config = dict(
    activation='gelu',
    positions='learned',
    qk_norm=False,
    tie_embeddings=True,
    lr=0.000265,
    warmup_steps=200,
    schedule='wsd',
    decay_shape='linear',
    doc_mask=True,
    train_tokens=1452000000,
    steps=11078,
)
MLP neurons of a small language model. Each row is named by its layer, matrix (up: input weights; down: output weights) and neuron, and shows model dimensions 480-607. Each number is 50 + 10 x the weight over its row's rms, rounded and kept within 0 to 99.
After each neuron's rows, "fires after" lists the tokens most often just before its 100 highest values on Wikipedia text that the model never trained on. A number after a token or word is its count.

L11.up1401:48 55 48 35 57 52 42 49 54 49 23 50 61 48 59 73 42 54 44 68 46 47 58 43 41 52 67 46 32 49 38 39 54 59 48 54 58 40 44 47 62 42 48 44 41 45 62 58 45 32 63 52 35 45 36 55 67 53 55 23 36 44 58 47 66 54 42 44 45 68 52 49 58 51 37 45 48 70 31 47 46 48 28 44 58 54 47 63 39 40 41 54 57 55 51 33 49 37 46 26 42 55 52 40 49 49 41 34 50 59 56 48 53 34 56 44 38 37 45 37 37 61 57 53 42 57 49 47
L11.down1401:53 39 63 69 59 52 41 47 52 52 70 39 60 50 61 31 44 44 49 57 61 60 42 46 67 49 39 76 52 56 39 62 53 42 51 61 34 59 58 49 58 66 54 36 46 52 57 41 21 40 42 30 38 53 64 43 66 52 56 46 64 59 40 54 41 37 52 70 55 45 31 54 44 49 42 51 43 61 41 49 58 47 41 43 61 43 59 55 48 49 73 69 62 49 50 50 43 55 38 43 52 53 49 43 39 47 46 63 34 51 36 41 37 63 44 65 57 59 57 36 42 49 52 40 54 37 57 53
fires after: " a" 19, " the" 16, " in" 11, " as" 8, " his" 5

L6.up9:53 44 68 42 49 56 48 41 42 58 53 47 66 51 55 37 40 63 51 62 61 42 46 58 54 62 46 50 60 48 58 52 32 57 39 57 52 47 39 57 49 58 60 47 58 66 43 58 33 57 36 54 56 50 47 47 52 49 48 36 49 63 54 62 56 62 24 53 57 46 56 56 51 53 49 46 48 51 47 49 38 46 49 49 50 71 54 60 42 63 41 37 43 32 56 59 48 45 33 62 42 44 49 39 37 49 35 60 48 50 52 28 46 50 53 54 31 62 50 56 51 45 58 41 46 63 50 48
L6.down9:53 44 50 45 48 45 44 55 73 42 73 46 61 40 51 63 63 50 52 52 31 40 40 59 36 33 47 44 55 50 28 41 43 59 53 55 43 53 47 52 61 43 46 35 32 77 55 52 49 33 49 46 50 38 59 61 57 60 51 71 57 37 72 36 50 62 60 51 69 61 52 49 61 47 40 34 60 44 42 45 44 53 65 36 48 29 37 55 59 48 44 63 45 52 39 58 40 46 47 53 49 45 39 38 34 50 71 39 52 53 45 33 61 55 57 49 50 51 76 55 36 58 51 69 59 46 53 57
fires after: " |" 48, " 0" 9, " —" 7, " to" 5, " Lost" 4

L6.up1874:59 36 65 59 34 20 38 40 55 37 53 63 63 54 26 56 49 52 51 43 46 49 34 60 45 58 55 45 64 42 43 57 44 48 38 63 57 65 29 37 40 61 44 43 43 56 53 51 49 59 49 45 50 57 43 64 60 44 42 36 44 48 54 60 56 48 48 50 56 59 51 76 56 53 42 54 58 33 58 35 44 37 59 43 52 50 51 38 53 56 42 63 53 32 30 35 51 58 35 58 32 55 67 39 40 36 37 68 53 70 56 53 56 57 44 73 34 46 70 58 54 36 53 41 48 36 43 38
L6.down1874:46 36 48 40 48 63 63 57 42 45 56 41 57 40 55 44 54 48 61 56 39 52 49 45 61 38 35 40 51 50 52 49 52 50 54 36 62 43 48 51 50 36 49 58 30 28 62 61 55 57 46 47 45 44 51 69 58 55 54 68 42 39 42 42 56 63 63 48 40 67 56 42 33 45 35 30 48 50 41 41 52 60 57 47 52 21 63 38 39 54 53 51 51 51 63 60 57 56 46 69 49 42 40 49 71 52 32 46 46 49 79 36 62 55 52 50 59 47 47 58 47 45 50 63 56 60 65 50
fires after: " the" 35, " a" 18, " its" 9, " his" 9, " an" 7, "'s" 5

L6.up857:53 42 44 55 52 54 53 53 53 58 51 43 54 39 46 49 48 43 43 65 45 64 52 42 50 47 54 49 60 59 42 55 59 60 54 43 51 36 44 63 57 38 40 37 31 63 36 53 37 35 47 57 63 62 57 52 75 45 64 56 55 61 55 46 50 60 48 25 58 61 62 46 52 34 41 55 47 43 63 69 61 25 47 44 48 47 42 60 73 58 51 40 52 71 35 56 50 61 53 55 34 50 55 42 56 43 36 36 51 63 62 37 55 64 58 43 48 45 39 44 65 46 48 66 41 59 63 51
L6.down857:44 47 56 59 32 38 42 41 51 52 39 48 50 22 40 65 35 63 62 51 42 60 53 35 67 47 36 36 44 49 62 46 38 55 54 35 55 52 46 69 63 49 56 39 50 72 28 53 71 48 64 58 44 51 45 49 75 57 70 61 52 42 44 48 57 34 34 64 46 66 55 53 55 53 62 43 64 31 47 44 46 56 67 37 34 53 63 45 52 37 56 48 43 51 50 46 52 50 63 51 41 59 39 51 69 57 34 51 53 47 42 28 51 60 65 47 46 53 32 46 47 38 56 44 52 56 51 49
fires after: " |" 41, " –" 9

L3.up1027:51 56 62 51 53 53 80 55 56 45 53 40 42 69 31 38 41 45 33 48 36 48 57 61 35 52 52 40 47 55 58 44 51 36 48 49 47 48 70 61 46 55 46 37 54 42 57 61 52 40 59 45 49 46 35 53 52 49 54 33 50 47 61 45 42 57 25 43 42 49 51 59 42 41 46 45 46 58 58 37 47 49 62 63 59 55 52 54 59 69 55 40 44 31 61 51 49 51 41 35 47 55 38 45 38 43 54 36 56 46 44 57 59 39 46 51 43 51 45 57 57 51 57 74 40 50 59 39
L3.down1027:44 56 45 55 56 41 49 39 42 61 53 71 38 46 49 59 54 58 43 37 54 54 43 55 39 65 45 51 31 46 62 57 51 48 52 66 29 60 47 57 58 63 38 54 41 45 37 49 41 53 59 59 34 53 45 53 47 58 51 51 60 63 62 49 32 59 40 30 51 50 57 47 58 58 32 29 47 46 55 53 57 67 52 39 41 61 48 55 55 56 46 34 43 53 47 41 41 65 41 51 24 62 55 45 44 72 65 44 47 64 38 40 64 52 45 56 35 53 51 51 55 40 54 36 50 46 65 32
fires after: " |" 46, "|" 8, "-" 4

L6.up289:56 42 71 40 25 25 27 61 25 61 60 47 49 84 41 35 44 55 56 57 45 51 44 45 60 48 46 51 47 53 48 47 38 45 51 57 40 37 47 38 47 56 42 49 56 56 46 62 79 61 42 50 50 50 52 50 46 56 40 71 49 41 49 49 36 55 49 52 45 37 44 36 53 72 67 37 39 54 44 43 53 31 48 60 52 44 51 47 62 43 61 50 52 38 44 53 46 57 45 35 37 53 61 43 40 32 55 42 53 55 48 69 42 40 42 44 38 44 58 50 52 60 55 54 65 49 46 39
L6.down289:52 45 41 57 18 47 41 65 77 43 42 44 52 43 57 48 53 49 65 50 49 48 59 53 60 47 42 41 59 49 62 56 50 47 40 39 60 43 31 38 47 47 55 49 58 54 51 43 46 48 53 45 56 44 51 52 58 55 58 59 51 65 58 50 54 46 43 52 37 46 57 73 34 55 56 53 51 57 52 60 45 48 56 49 55 32 59 52 35 60 43 51 52 46 61 50 63 54 40 60 51 46 40 45 50 57 43 43 47 40 55 48 68 50 69 70 56 53 49 59 49 37 42 59 46 62 51 44
fires after: " the" 60, " The" 9

L3.up1561:46 52 52 53 28 60 48 43 46 56 37 66 61 60 34 53 49 52 64 41 73 52 43 56 66 47 38 37 43 48 55 59 43 56 41 54 42 58 63 37 54 43 64 47 60 49 47 50 31 40 41 51 40 48 60 58 48 66 55 58 48 57 58 53 47 49 60 65 54 29 38 44 52 63 59 65 68 57 54 37 61 43 52 36 56 59 47 48 32 48 39 35 51 42 66 54 46 46 47 36 44 61 52 52 58 52 51 55 63 58 57 57 44 34 49 53 42 64 58 63 56 45 49 54 47 43 57 57
L3.down1561:30 44 56 44 52 69 60 48 44 49 81 50 47 35 68 68 69 45 44 38 50 49 61 64 61 55 57 69 55 42 42 66 52 52 60 52 53 59 19 42 57 63 53 51 51 63 40 80 49 51 62 34 51 56 40 63 46 56 39 15 54 50 33 29 40 46 43 74 35 57 43 41 41 34 44 54 57 54 38 57 39 52 59 26 53 46 61 43 51 54 58 52 55 45 46 40 42 51 67 53 44 46 63 54 49 42 58 57 48 44 52 49 58 61 41 41 47 55 56 37 65 57 63 39 52 41 32 53
fires after: " |" 56, " –" 10, "]" 10, " -" 6, ")" 5

L11.up719:57 37 26 65 50 38 50 57 59 58 55 60 49 45 47 62 62 26 48 61 59 47 46 31 53 47 68 57 58 55 66 55 37 46 52 57 53 62 47 46 57 35 59 43 35 61 50 52 44 42 40 51 55 46 43 61 51 50 51 65 57 30 61 51 33 49 71 56 62 50 41 46 58 53 49 45 62 57 47 60 46 61 54 44 57 54 42 38 46 58 56 50 59 50 60 61 33 49 36 47 63 66 49 54 66 43 61 57 50 40 31 60 62 18 54 56 57 47 58 44 65 58 38 33 61 53 39 52
L11.down719:50 29 28 62 55 41 44 46 52 46 61 43 45 37 49 44 46 32 55 50 38 44 44 52 62 48 59 43 47 46 42 65 36 66 31 48 70 48 50 78 61 55 56 55 60 47 49 60 41 35 33 64 60 37 42 62 62 52 27 62 49 30 52 45 43 40 45 39 35 62 39 53 66 54 51 57 52 56 45 64 70 51 45 49 54 52 41 45 63 52 50 53 48 31 52 65 33 45 60 52 63 47 48 53 33 45 63 49 62 48 55 33 53 37 47 52 46 52 56 53 56 45 59 47 60 51 59 55
fires after: " |" 41, " –" 5, " 0" 4

L6.up223:39 68 49 45 45 42 42 62 51 50 56 53 32 40 59 37 37 34 44 57 38 49 28 38 40 40 49 45 60 65 64 66 45 59 58 26 36 41 46 55 40 45 65 59 31 46 56 61 32 37 38 57 46 55 36 38 53 46 53 60 49 41 50 57 57 46 51 53 63 35 52 39 36 38 36 46 46 41 65 39 60 52 64 33 48 57 45 59 41 54 53 45 67 56 55 66 46 54 47 48 60 47 40 44 59 48 64 57 44 42 52 56 43 49 34 49 38 67 48 46 69 38 48 50 59 61 51 54
L6.down223:67 39 38 68 42 42 45 44 45 53 43 47 40 44 56 49 58 37 43 49 41 48 49 34 54 60 31 63 49 44 53 57 43 56 58 35 35 56 59 48 45 51 54 48 39 40 46 60 43 27 47 52 33 48 62 46 57 52 57 36 52 59 28 66 58 41 41 45 59 58 51 45 74 54 42 66 49 47 56 50 59 65 54 39 58 61 66 73 59 62 42 45 50 59 36 62 47 41 51 63 54 34 44 53 48 67 48 54 50 37 59 47 44 56 54 41 72 49 53 32 63 64 46 38 53 43 48 55
fires after: " the" 41, " |" 7, " at" 5, " directed" 4

L6.up1578:51 47 56 35 58 34 51 76 43 70 57 51 50 57 70 53 59 44 34 47 58 37 50 40 53 55 52 52 50 43 57 48 34 62 44 51 61 54 48 72 46 41 45 52 50 57 58 46 36 56 53 67 57 37 58 53 63 52 41 43 45 37 53 54 41 55 54 53 53 51 43 54 68 37 39 45 46 50 53 41 59 50 57 45 78 60 43 53 42 61 32 34 61 57 53 65 35 49 44 72 51 44 46 39 32 57 45 58 50 61 51 48 40 39 61 52 59 55 40 59 62 60 56 46 34 48 46 39
L6.down1578:45 48 54 54 40 52 31 40 22 32 48 40 59 41 51 54 51 30 50 36 39 45 65 47 54 43 44 56 80 45 61 45 61 57 43 42 34 54 44 50 54 45 47 55 62 55 50 64 43 29 52 53 51 47 49 47 54 51 58 33 48 46 58 54 43 46 56 43 55 53 57 56 40 61 43 53 49 42 56 44 47 56 45 43 50 80 45 48 42 45 47 55 47 53 43 63 55 53 49 37 58 45 49 35 47 51 65 46 49 56 40 47 57 62 74 51 52 49 50 56 49 43 53 54 52 77 54 52
fires after: " |" 72

L6.up1541:54 50 55 30 57 45 58 52 66 26 60 51 58 36 46 53 58 47 58 47 66 37 45 54 47 37 45 56 66 40 49 47 55 49 46 65 67 50 59 41 41 54 44 47 58 54 43 55 48 47 52 49 52 59 21 43 60 42 45 47 53 65 53 55 47 41 64 49 58 47 32 72 57 53 53 52 43 54 50 48 29 36 50 64 44 58 54 42 43 45 41 41 51 58 43 59 35 55 57 52 49 76 56 38 53 46 55 48 64 49 63 61 44 42 41 74 51 53 66 58 56 60 50 60 61 44 50 80
L6.down1541:38 37 43 56 62 47 50 39 54 55 50 53 42 42 40 61 57 44 28 41 52 67 55 42 62 57 66 39 48 47 54 56 53 46 49 54 35 44 62 44 56 41 42 35 55 77 43 55 56 61 47 56 43 56 43 55 44 64 41 33 38 34 46 64 52 48 68 49 47 54 51 56 47 40 42 47 43 31 52 44 54 25 42 36 67 79 52 46 56 45 52 55 56 59 60 43 49 54 48 36 38 46 50 43 56 58 42 55 48 42 49 72 47 58 56 51 51 43 54 47 55 58 47 51 55 53 49 57
fires after: " a" 32, " an" 12, " |" 11, " was" 6

L3.up1513:44 41 51 56 53 43 43 51 56 58 57 47 54 49 70 57 55 56 46 60 47 50 54 51 40 44 54 45 62 38 68 37 56 40 38 39 45 36 46 53 60 62 37 44 46 50 46 42 59 38 47 27 51 61 23 57 46 50 47 36 54 60 47 53 48 54 60 33 67 53 36 76 15 53 61 43 50 56 39 70 51 36 40 53 59 50 45 62 60 53 53 65 51 57 61 59 52 39 31 52 37 51 43 43 50 49 50 50 43 44 44 71 57 49 59 54 51 54 57 51 70 54 70 63 46 72 54 56
L3.down1513:59 40 55 56 69 38 45 50 37 59 51 66 50 51 52 45 53 48 63 52 38 47 42 64 52 50 55 38 50 55 50 53 45 43 56 59 56 56 37 58 41 60 38 52 50 54 32 36 43 46 45 52 48 56 36 42 43 49 45 41 34 45 63 60 66 37 72 45 52 58 57 54 62 45 47 51 55 37 50 45 46 62 43 33 50 35 45 48 36 48 49 38 56 38 74 34 54 61 50 52 32 56 50 53 51 42 35 45 45 60 66 62 53 46 53 41 56 61 47 62 45 69 55 45 39 46 54 32
fires after: "\n" 26, "-" 15, " was" 12, " |" 9

L6.up537:40 42 49 56 28 32 25 58 38 77 58 52 31 61 27 62 41 46 50 46 31 52 28 51 56 43 50 53 46 74 78 58 49 44 68 42 57 50 48 45 46 49 65 40 60 41 62 66 72 79 35 43 39 49 42 50 41 35 50 47 57 51 35 55 39 35 50 47 37 52 58 35 52 45 64 54 35 59 47 49 53 41 37 56 61 54 42 57 52 47 55 58 40 57 65 62 46 49 48 39 69 51 54 41 51 48 53 60 60 56 45 57 46 39 27 53 49 51 44 43 44 44 51 37 58 52 49 58
L6.down537:40 48 45 53 49 46 31 48 67 64 33 51 53 39 34 70 53 61 49 54 48 46 68 38 46 36 49 60 54 69 39 63 66 48 44 48 45 52 51 63 55 66 43 46 65 54 65 48 34 44 52 45 44 58 34 49 54 49 53 48 56 37 53 53 21 33 52 48 46 64 42 47 41 59 39 30 64 56 34 34 57 44 60 57 50 52 38 48 60 53 52 50 50 47 53 46 44 59 60 47 39 54 38 56 39 56 51 50 46 54 35 45 50 37 63 43 49 52 52 46 54 49 54 60 48 54 47 60
fires after: " the" 48, " The" 9, "The" 5

L6.up1812:53 28 70 44 50 40 27 56 44 55 48 53 60 68 45 24 43 48 60 51 62 55 62 53 24 46 53 51 57 68 62 47 42 60 43 48 57 55 53 62 50 52 62 29 60 34 53 73 63 51 36 37 55 46 25 66 58 42 48 49 43 36 53 41 53 46 53 47 57 52 65 55 45 42 49 56 43 39 58 50 57 71 44 85 49 31 46 40 64 49 54 49 57 44 48 74 44 51 43 53 46 45 37 38 42 30 46 69 60 44 52 53 46 32 73 46 49 50 58 46 67 56 48 44 46 51 35 40
L6.down1812:48 49 61 52 43 68 63 48 61 55 43 36 54 36 66 54 76 37 48 38 53 50 52 49 51 47 66 35 62 51 45 44 60 65 63 36 50 47 60 54 67 47 60 39 45 57 53 58 22 59 51 43 49 43 60 65 54 47 60 50 45 36 60 50 49 53 43 46 38 56 61 50 31 30 45 59 55 53 41 57 65 43 56 49 62 44 52 43 45 39 37 38 74 50 59 47 45 57 39 56 49 34 42 30 26 39 55 51 59 56 57 52 43 41 62 53 69 48 47 42 58 39 54 61 37 53 45 72
fires after: " the" 28, " a" 24, " |" 6, " an" 5

L6.up1879:49 60 38 41 52 39 59 57 53 37 63 64 61 47 35 69 51 53 30 58 53 54 35 56 50 52 48 50 52 74 52 46 37 57 35 47 58 61 39 45 58 45 53 38 40 39 63 35 42 40 43 42 43 49 52 50 60 37 47 36 59 45 51 47 51 52 38 53 52 47 62 35 49 57 53 39 62 46 55 51 67 54 68 43 60 60 59 47 51 36 29 41 43 46 41 59 40 51 51 35 45 42 55 50 54 35 60 56 50 48 40 41 39 52 26 39 40 46 53 59 55 71 42 58 50 50 58 52
L6.down1879:52 47 49 59 18 63 55 57 64 41 52 38 55 37 59 48 48 53 24 56 48 54 59 61 46 38 47 58 62 43 53 55 49 45 57 55 63 61 42 37 32 59 57 45 57 54 61 43 62 27 40 57 61 58 48 46 51 43 62 46 34 54 54 44 39 45 28 40 27 55 63 63 38 72 32 57 58 46 53 48 38 48 61 43 35 49 44 42 29 47 48 45 41 58 48 50 48 47 54 53 50 47 45 40 40 37 51 77 52 69 46 48 45 66 74 56 52 45 65 37 56 55 46 56 48 50 48 55
fires after: " the" 56, " The" 9

L6.up1221:52 35 26 40 52 46 35 65 49 44 38 55 46 58 64 66 63 39 49 57 40 56 34 49 52 56 48 57 33 65 45 50 52 46 43 51 53 33 43 44 59 54 48 43 55 51 52 40 51 63 27 37 39 35 60 65 44 43 47 38 48 48 50 54 46 38 67 57 36 42 53 23 38 60 54 57 40 45 47 62 52 68 34 63 62 73 44 56 49 45 58 64 31 43 33 49 51 47 37 27 36 60 69 49 52 32 49 67 54 46 43 47 43 39 42 48 33 57 49 62 32 49 52 48 65 42 51 45
L6.down1221:65 52 50 50 26 50 58 44 50 59 35 66 57 34 44 50 49 48 55 54 55 41 66 58 49 41 46 67 57 39 69 55 57 57 49 57 46 46 59 55 64 44 52 48 64 83 56 43 33 56 59 46 51 47 53 39 45 38 63 57 50 44 44 57 29 30 64 39 44 44 38 52 30 69 64 36 47 47 47 34 35 34 50 69 72 48 49 59 68 43 45 55 59 41 49 55 51 54 47 52 54 46 53 49 49 49 55 74 65 52 48 42 63 45 42 54 61 51 50 58 49 36 52 53 41 75 39 52
fires after: " the" 54, " a" 6

L6.up111:51 33 45 48 57 45 48 45 66 45 75 59 58 42 49 49 36 46 53 51 44 45 51 51 58 35 53 49 28 38 55 71 54 42 32 57 59 45 43 47 20 60 41 44 59 42 63 46 79 64 59 44 42 50 37 69 50 51 63 42 30 42 40 67 37 37 65 26 45 34 66 35 63 39 39 51 35 55 53 64 42 48 28 62 51 55 42 46 45 40 43 54 43 51 38 65 48 55 55 55 34 68 46 35 64 43 51 45 62 71 54 48 52 52 40 51 45 47 58 60 63 52 56 41 60 54 41 44
L6.down111:47 41 41 67 47 64 57 51 47 57 47 59 38 59 36 21 58 67 51 45 48 49 54 62 42 29 52 49 52 35 51 53 49 52 55 50 33 24 52 43 56 64 38 53 43 36 49 66 46 70 50 47 50 45 41 53 62 34 61 42 40 49 57 67 45 41 55 38 42 51 40 41 61 54 44 54 45 40 43 55 32 36 31 45 48 35 64 49 68 51 36 45 54 50 68 47 45 67 70 43 47 46 27 45 50 47 48 36 60 44 55 59 44 60 68 50 38 44 60 36 42 55 63 31 50 51 50 42
fires after: " a" 40, " an" 10

L6.up1501:43 36 48 50 61 48 40 53 55 47 50 45 57 40 55 52 64 41 33 43 48 53 54 54 44 51 48 60 60 45 40 56 54 64 42 64 61 56 61 53 59 46 54 38 46 35 39 55 50 50 43 44 32 63 55 54 48 51 63 49 56 42 51 56 47 55 41 43 55 53 30 49 64 50 44 57 35 47 44 57 53 38 64 69 55 57 32 59 39 56 40 50 36 48 61 53 53 45 64 62 69 56 51 60 43 60 35 45 43 59 34 59 54 49 45 52 56 47 48 62 47 63 47 45 35 44 54 57
L6.down1501:63 52 53 65 52 45 64 45 55 55 61 53 36 34 48 36 60 52 60 46 63 44 58 41 48 69 48 44 39 37 31 43 56 51 43 59 64 70 66 57 60 51 54 44 59 56 51 42 46 24 46 59 58 53 44 47 51 41 54 50 37 45 48 48 55 57 36 38 73 52 34 52 46 52 63 51 58 60 59 44 41 74 46 55 52 50 57 46 44 53 53 59 43 55 55 51 44 37 62 53 63 40 55 49 36 37 53 37 44 56 42 51 46 77 63 47 84 57 48 65 50 52 40 52 65 55 55 62
fires after: " |" 30, " his" 12, " and" 5, " –" 4, " -" 4

L6.up1037:65 45 46 48 40 39 49 42 49 47 50 41 27 31 42 75 38 54 60 46 77 42 43 64 66 61 51 20 47 59 49 47 58 53 47 55 49 57 45 53 34 65 47 36 50 49 40 67 58 46 45 49 33 55 72 39 56 38 50 47 48 54 49 57 38 42 44 53 68 59 59 62 51 40 58 38 39 44 54 39 39 48 63 64 59 51 60 56 54 57 57 45 36 51 64 56 61 54 46 68 58 45 46 40 58 29 59 31 35 52 58 61 37 65 48 38 52 52 38 45 57 47 30 57 39 26 44 48
L6.down1037:37 55 61 40 53 49 45 55 36 46 54 37 47 51 47 35 50 56 60 44 47 36 58 66 58 68 41 37 62 54 53 60 47 42 56 55 45 58 39 53 32 33 65 44 54 36 46 52 67 60 46 44 53 46 51 55 59 44 48 30 37 44 53 56 57 50 49 52 68 38 51 75 61 67 40 31 50 61 57 50 79 57 55 54 44 52 65 50 53 54 66 42 52 28 60 68 59 40 37 64 48 59 41 40 77 51 55 17 45 30 52 59 53 51 71 47 43 41 45 53 48 58 58 44 55 54 40 65
fires after: " be" 18, " and" 14, " was" 12, " is" 8, " to" 5, " been" 5

L6.up828:52 37 56 46 44 51 53 28 48 49 38 50 58 61 43 53 50 53 52 52 55 55 56 54 68 44 69 20 36 59 43 52 67 63 57 50 58 34 51 50 47 65 47 52 53 59 59 53 53 62 44 55 55 51 48 49 38 49 49 64 50 39 42 47 50 59 61 47 47 49 48 37 37 61 62 57 44 43 61 44 38 58 74 36 55 58 76 53 47 39 46 33 60 43 44 52 52 54 66 45 65 59 52 34 54 54 36 43 55 45 35 38 61 52 36 48 31 41 47 26 63 59 51 66 57 46 52 42
L6.down828:42 55 54 52 59 45 30 31 43 59 43 60 37 44 38 66 53 49 42 46 59 44 53 54 58 57 59 42 61 46 65 46 47 40 58 46 16 47 56 50 48 57 51 29 66 47 54 54 32 46 52 57 47 57 55 25 51 47 38 26 48 60 56 47 44 52 39 40 18 42 51 47 41 50 42 48 36 53 65 53 67 61 51 53 41 47 45 60 32 62 45 53 37 49 44 36 47 40 44 43 51 44 39 39 51 50 58 47 50 59 42 60 67 61 57 40 45 55 43 49 56 52 65 53 53 53 54 49
fires after: " |" 50, " the" 6, " to" 5, " –" 4

L3.up664:49 48 53 44 40 52 50 41 54 51 74 45 47 56 44 57 42 47 46 53 58 62 42 56 45 50 44 57 49 48 32 64 33 44 63 72 40 56 53 64 44 46 75 49 41 57 29 59 43 71 51 62 50 50 48 56 61 43 46 49 52 53 59 52 48 45 63 52 42 55 60 59 44 54 64 46 33 38 48 41 29 71 43 62 66 43 53 50 45 44 48 60 58 65 53 45 48 48 34 55 59 44 50 46 55 51 41 39 50 45 46 38 80 32 53 57 45 50 35 48 58 45 54 41 32 55 64 37
L3.down664:41 47 49 41 55 35 40 13 35 62 47 38 53 47 47 65 63 58 45 71 60 54 48 56 56 44 48 64 39 52 36 61 70 42 60 50 57 57 51 60 53 53 66 46 35 63 49 49 61 52 62 56 62 44 59 68 48 40 48 65 46 32 36 48 57 50 52 49 35 45 43 52 50 62 62 34 34 36 55 50 45 52 41 45 42 48 44 51 33 57 54 41 33 53 43 53 56 61 36 60 50 51 42 49 42 47 52 55 65 48 67 39 72 50 47 62 59 20 25 40 37 54 61 53 40 44 46 53
fires after: "\n" 55, " |" 23, "|" 9

L6.up449:43 46 63 44 52 43 46 45 44 46 51 42 59 41 42 46 43 55 40 32 41 51 48 47 68 45 75 44 62 62 54 27 58 51 65 55 53 59 54 44 53 60 47 36 28 52 47 30 47 68 53 46 38 43 43 60 42 34 39 48 71 56 47 56 55 51 49 45 29 25 53 68 52 54 66 53 54 41 54 40 54 57 62 63 57 43 51 46 38 59 41 42 35 55 46 57 51 57 24 35 53 50 52 40 57 31 46 49 64 50 46 68 44 55 58 60 48 34 54 48 36 60 41 52 55 47 56 34
L6.down449:44 62 69 66 35 53 34 63 37 47 62 52 39 41 61 55 65 28 53 36 44 65 72 63 51 45 40 51 68 40 44 54 35 48 28 30 55 51 39 40 70 45 59 32 50 52 43 59 44 31 41 38 62 43 44 43 51 44 45 39 62 26 72 41 49 59 41 49 45 42 61 53 53 62 57 58 44 48 63 67 62 60 55 30 36 55 56 40 44 57 58 44 38 56 54 51 44 50 43 51 49 64 61 42 86 31 43 68 80 59 63 61 49 56 68 62 57 66 60 55 44 56 52 45 42 34 56 45
fires after: " the" 77, " The" 6

L3.up1072:60 40 55 56 50 56 54 36 32 57 54 54 53 42 38 58 52 34 61 31 41 46 50 46 46 47 46 49 30 35 46 52 56 44 50 61 58 51 46 53 40 65 58 56 57 47 35 47 60 40 66 41 43 64 46 38 52 56 47 54 61 49 38 49 48 48 32 64 40 54 36 65 34 67 52 43 35 60 43 51 57 57 62 57 36 57 65 51 51 43 53 54 45 43 51 43 43 44 56 64 45 42 47 37 53 41 41 50 37 58 52 62 38 50 45 65 42 61 48 59 48 53 57 62 46 38 43 35
L3.down1072:48 40 52 80 56 52 39 33 62 66 40 50 49 39 45 62 56 36 74 54 60 47 66 44 43 17 49 34 61 30 61 43 38 56 48 40 57 59 27 48 41 45 61 42 49 42 39 32 57 67 61 49 46 62 58 58 45 54 44 68 62 56 48 54 54 48 55 58 43 64 40 49 41 45 50 49 44 42 49 54 53 17 51 43 46 46 73 41 52 51 38 54 41 47 44 33 57 45 35 47 43 51 55 37 48 49 55 46 39 42 27 58 42 44 55 70 44 51 46 57 51 64 48 53 59 49 34 46
fires after: " the" 36, " –" 16, " his" 10, " their" 4

L6.up647:58 57 28 51 58 69 42 43 49 61 41 48 65 56 22 43 57 48 35 46 65 43 33 52 46 36 58 60 67 62 37 42 66 62 37 67 42 39 57 73 40 36 44 56 47 43 41 34 53 42 58 37 48 56 36 59 66 51 39 49 54 38 49 60 51 43 51 57 48 49 66 53 41 52 47 59 42 42 52 55 43 52 54 52 51 49 55 35 53 54 36 76 50 38 41 43 46 25 38 61 39 62 46 25 48 45 59 54 60 56 36 48 49 51 69 32 49 56 49 50 58 51 55 55 24 48 53 55
L6.down647:67 62 64 54 60 38 62 53 27 51 58 44 61 40 43 55 52 52 41 76 38 66 53 60 59 61 41 46 55 24 54 58 62 57 53 40 57 40 41 48 60 44 58 51 58 39 46 56 50 66 58 49 62 57 42 45 47 40 48 56 70 49 64 58 47 65 56 58 47 40 51 46 43 43 40 50 49 40 38 48 42 37 59 41 33 58 59 33 44 46 53 44 49 28 37 42 62 52 48 58 42 81 45 31 57 54 41 40 35 34 36 48 42 55 43 61 46 60 45 51 36 40 62 49 44 59 68 36
fires after: " |" 50, " a" 4, "\n" 4

L3.up493:34 42 58 73 47 65 69 52 55 49 53 44 33 49 43 50 54 31 36 37 44 48 52 45 30 48 72 30 58 52 54 55 41 46 49 52 42 30 45 64 56 52 70 38 59 48 61 65 45 40 46 49 58 62 68 61 40 41 58 51 44 61 50 51 59 49 52 60 53 67 38 69 48 63 39 54 45 51 54 50 45 53 47 46 55 46 47 45 37 32 34 65 62 55 39 52 53 48 41 36 65 52 41 50 58 52 35 53 32 40 53 32 44 42 39 38 47 62 40 51 57 44 53 62 40 46 29 44
L3.down493:45 48 55 52 53 58 53 39 55 46 43 44 47 51 56 63 49 35 33 51 41 43 52 61 50 45 53 46 32 40 66 58 59 44 45 71 48 40 55 47 56 45 52 39 44 47 57 48 42 54 58 54 65 59 51 55 40 40 52 83 61 54 25 43 39 52 49 57 57 52 46 46 54 80 45 60 45 60 46 36 42 48 61 44 54 39 61 58 51 34 37 60 57 45 69 39 31 60 37 39 46 57 51 50 58 47 42 61 42 57 42 43 45 56 63 67 40 44 65 52 46 53 51 55 53 65 53 71
fires after: " the" 29, " –" 9, " |" 7, "|" 6, " a" 6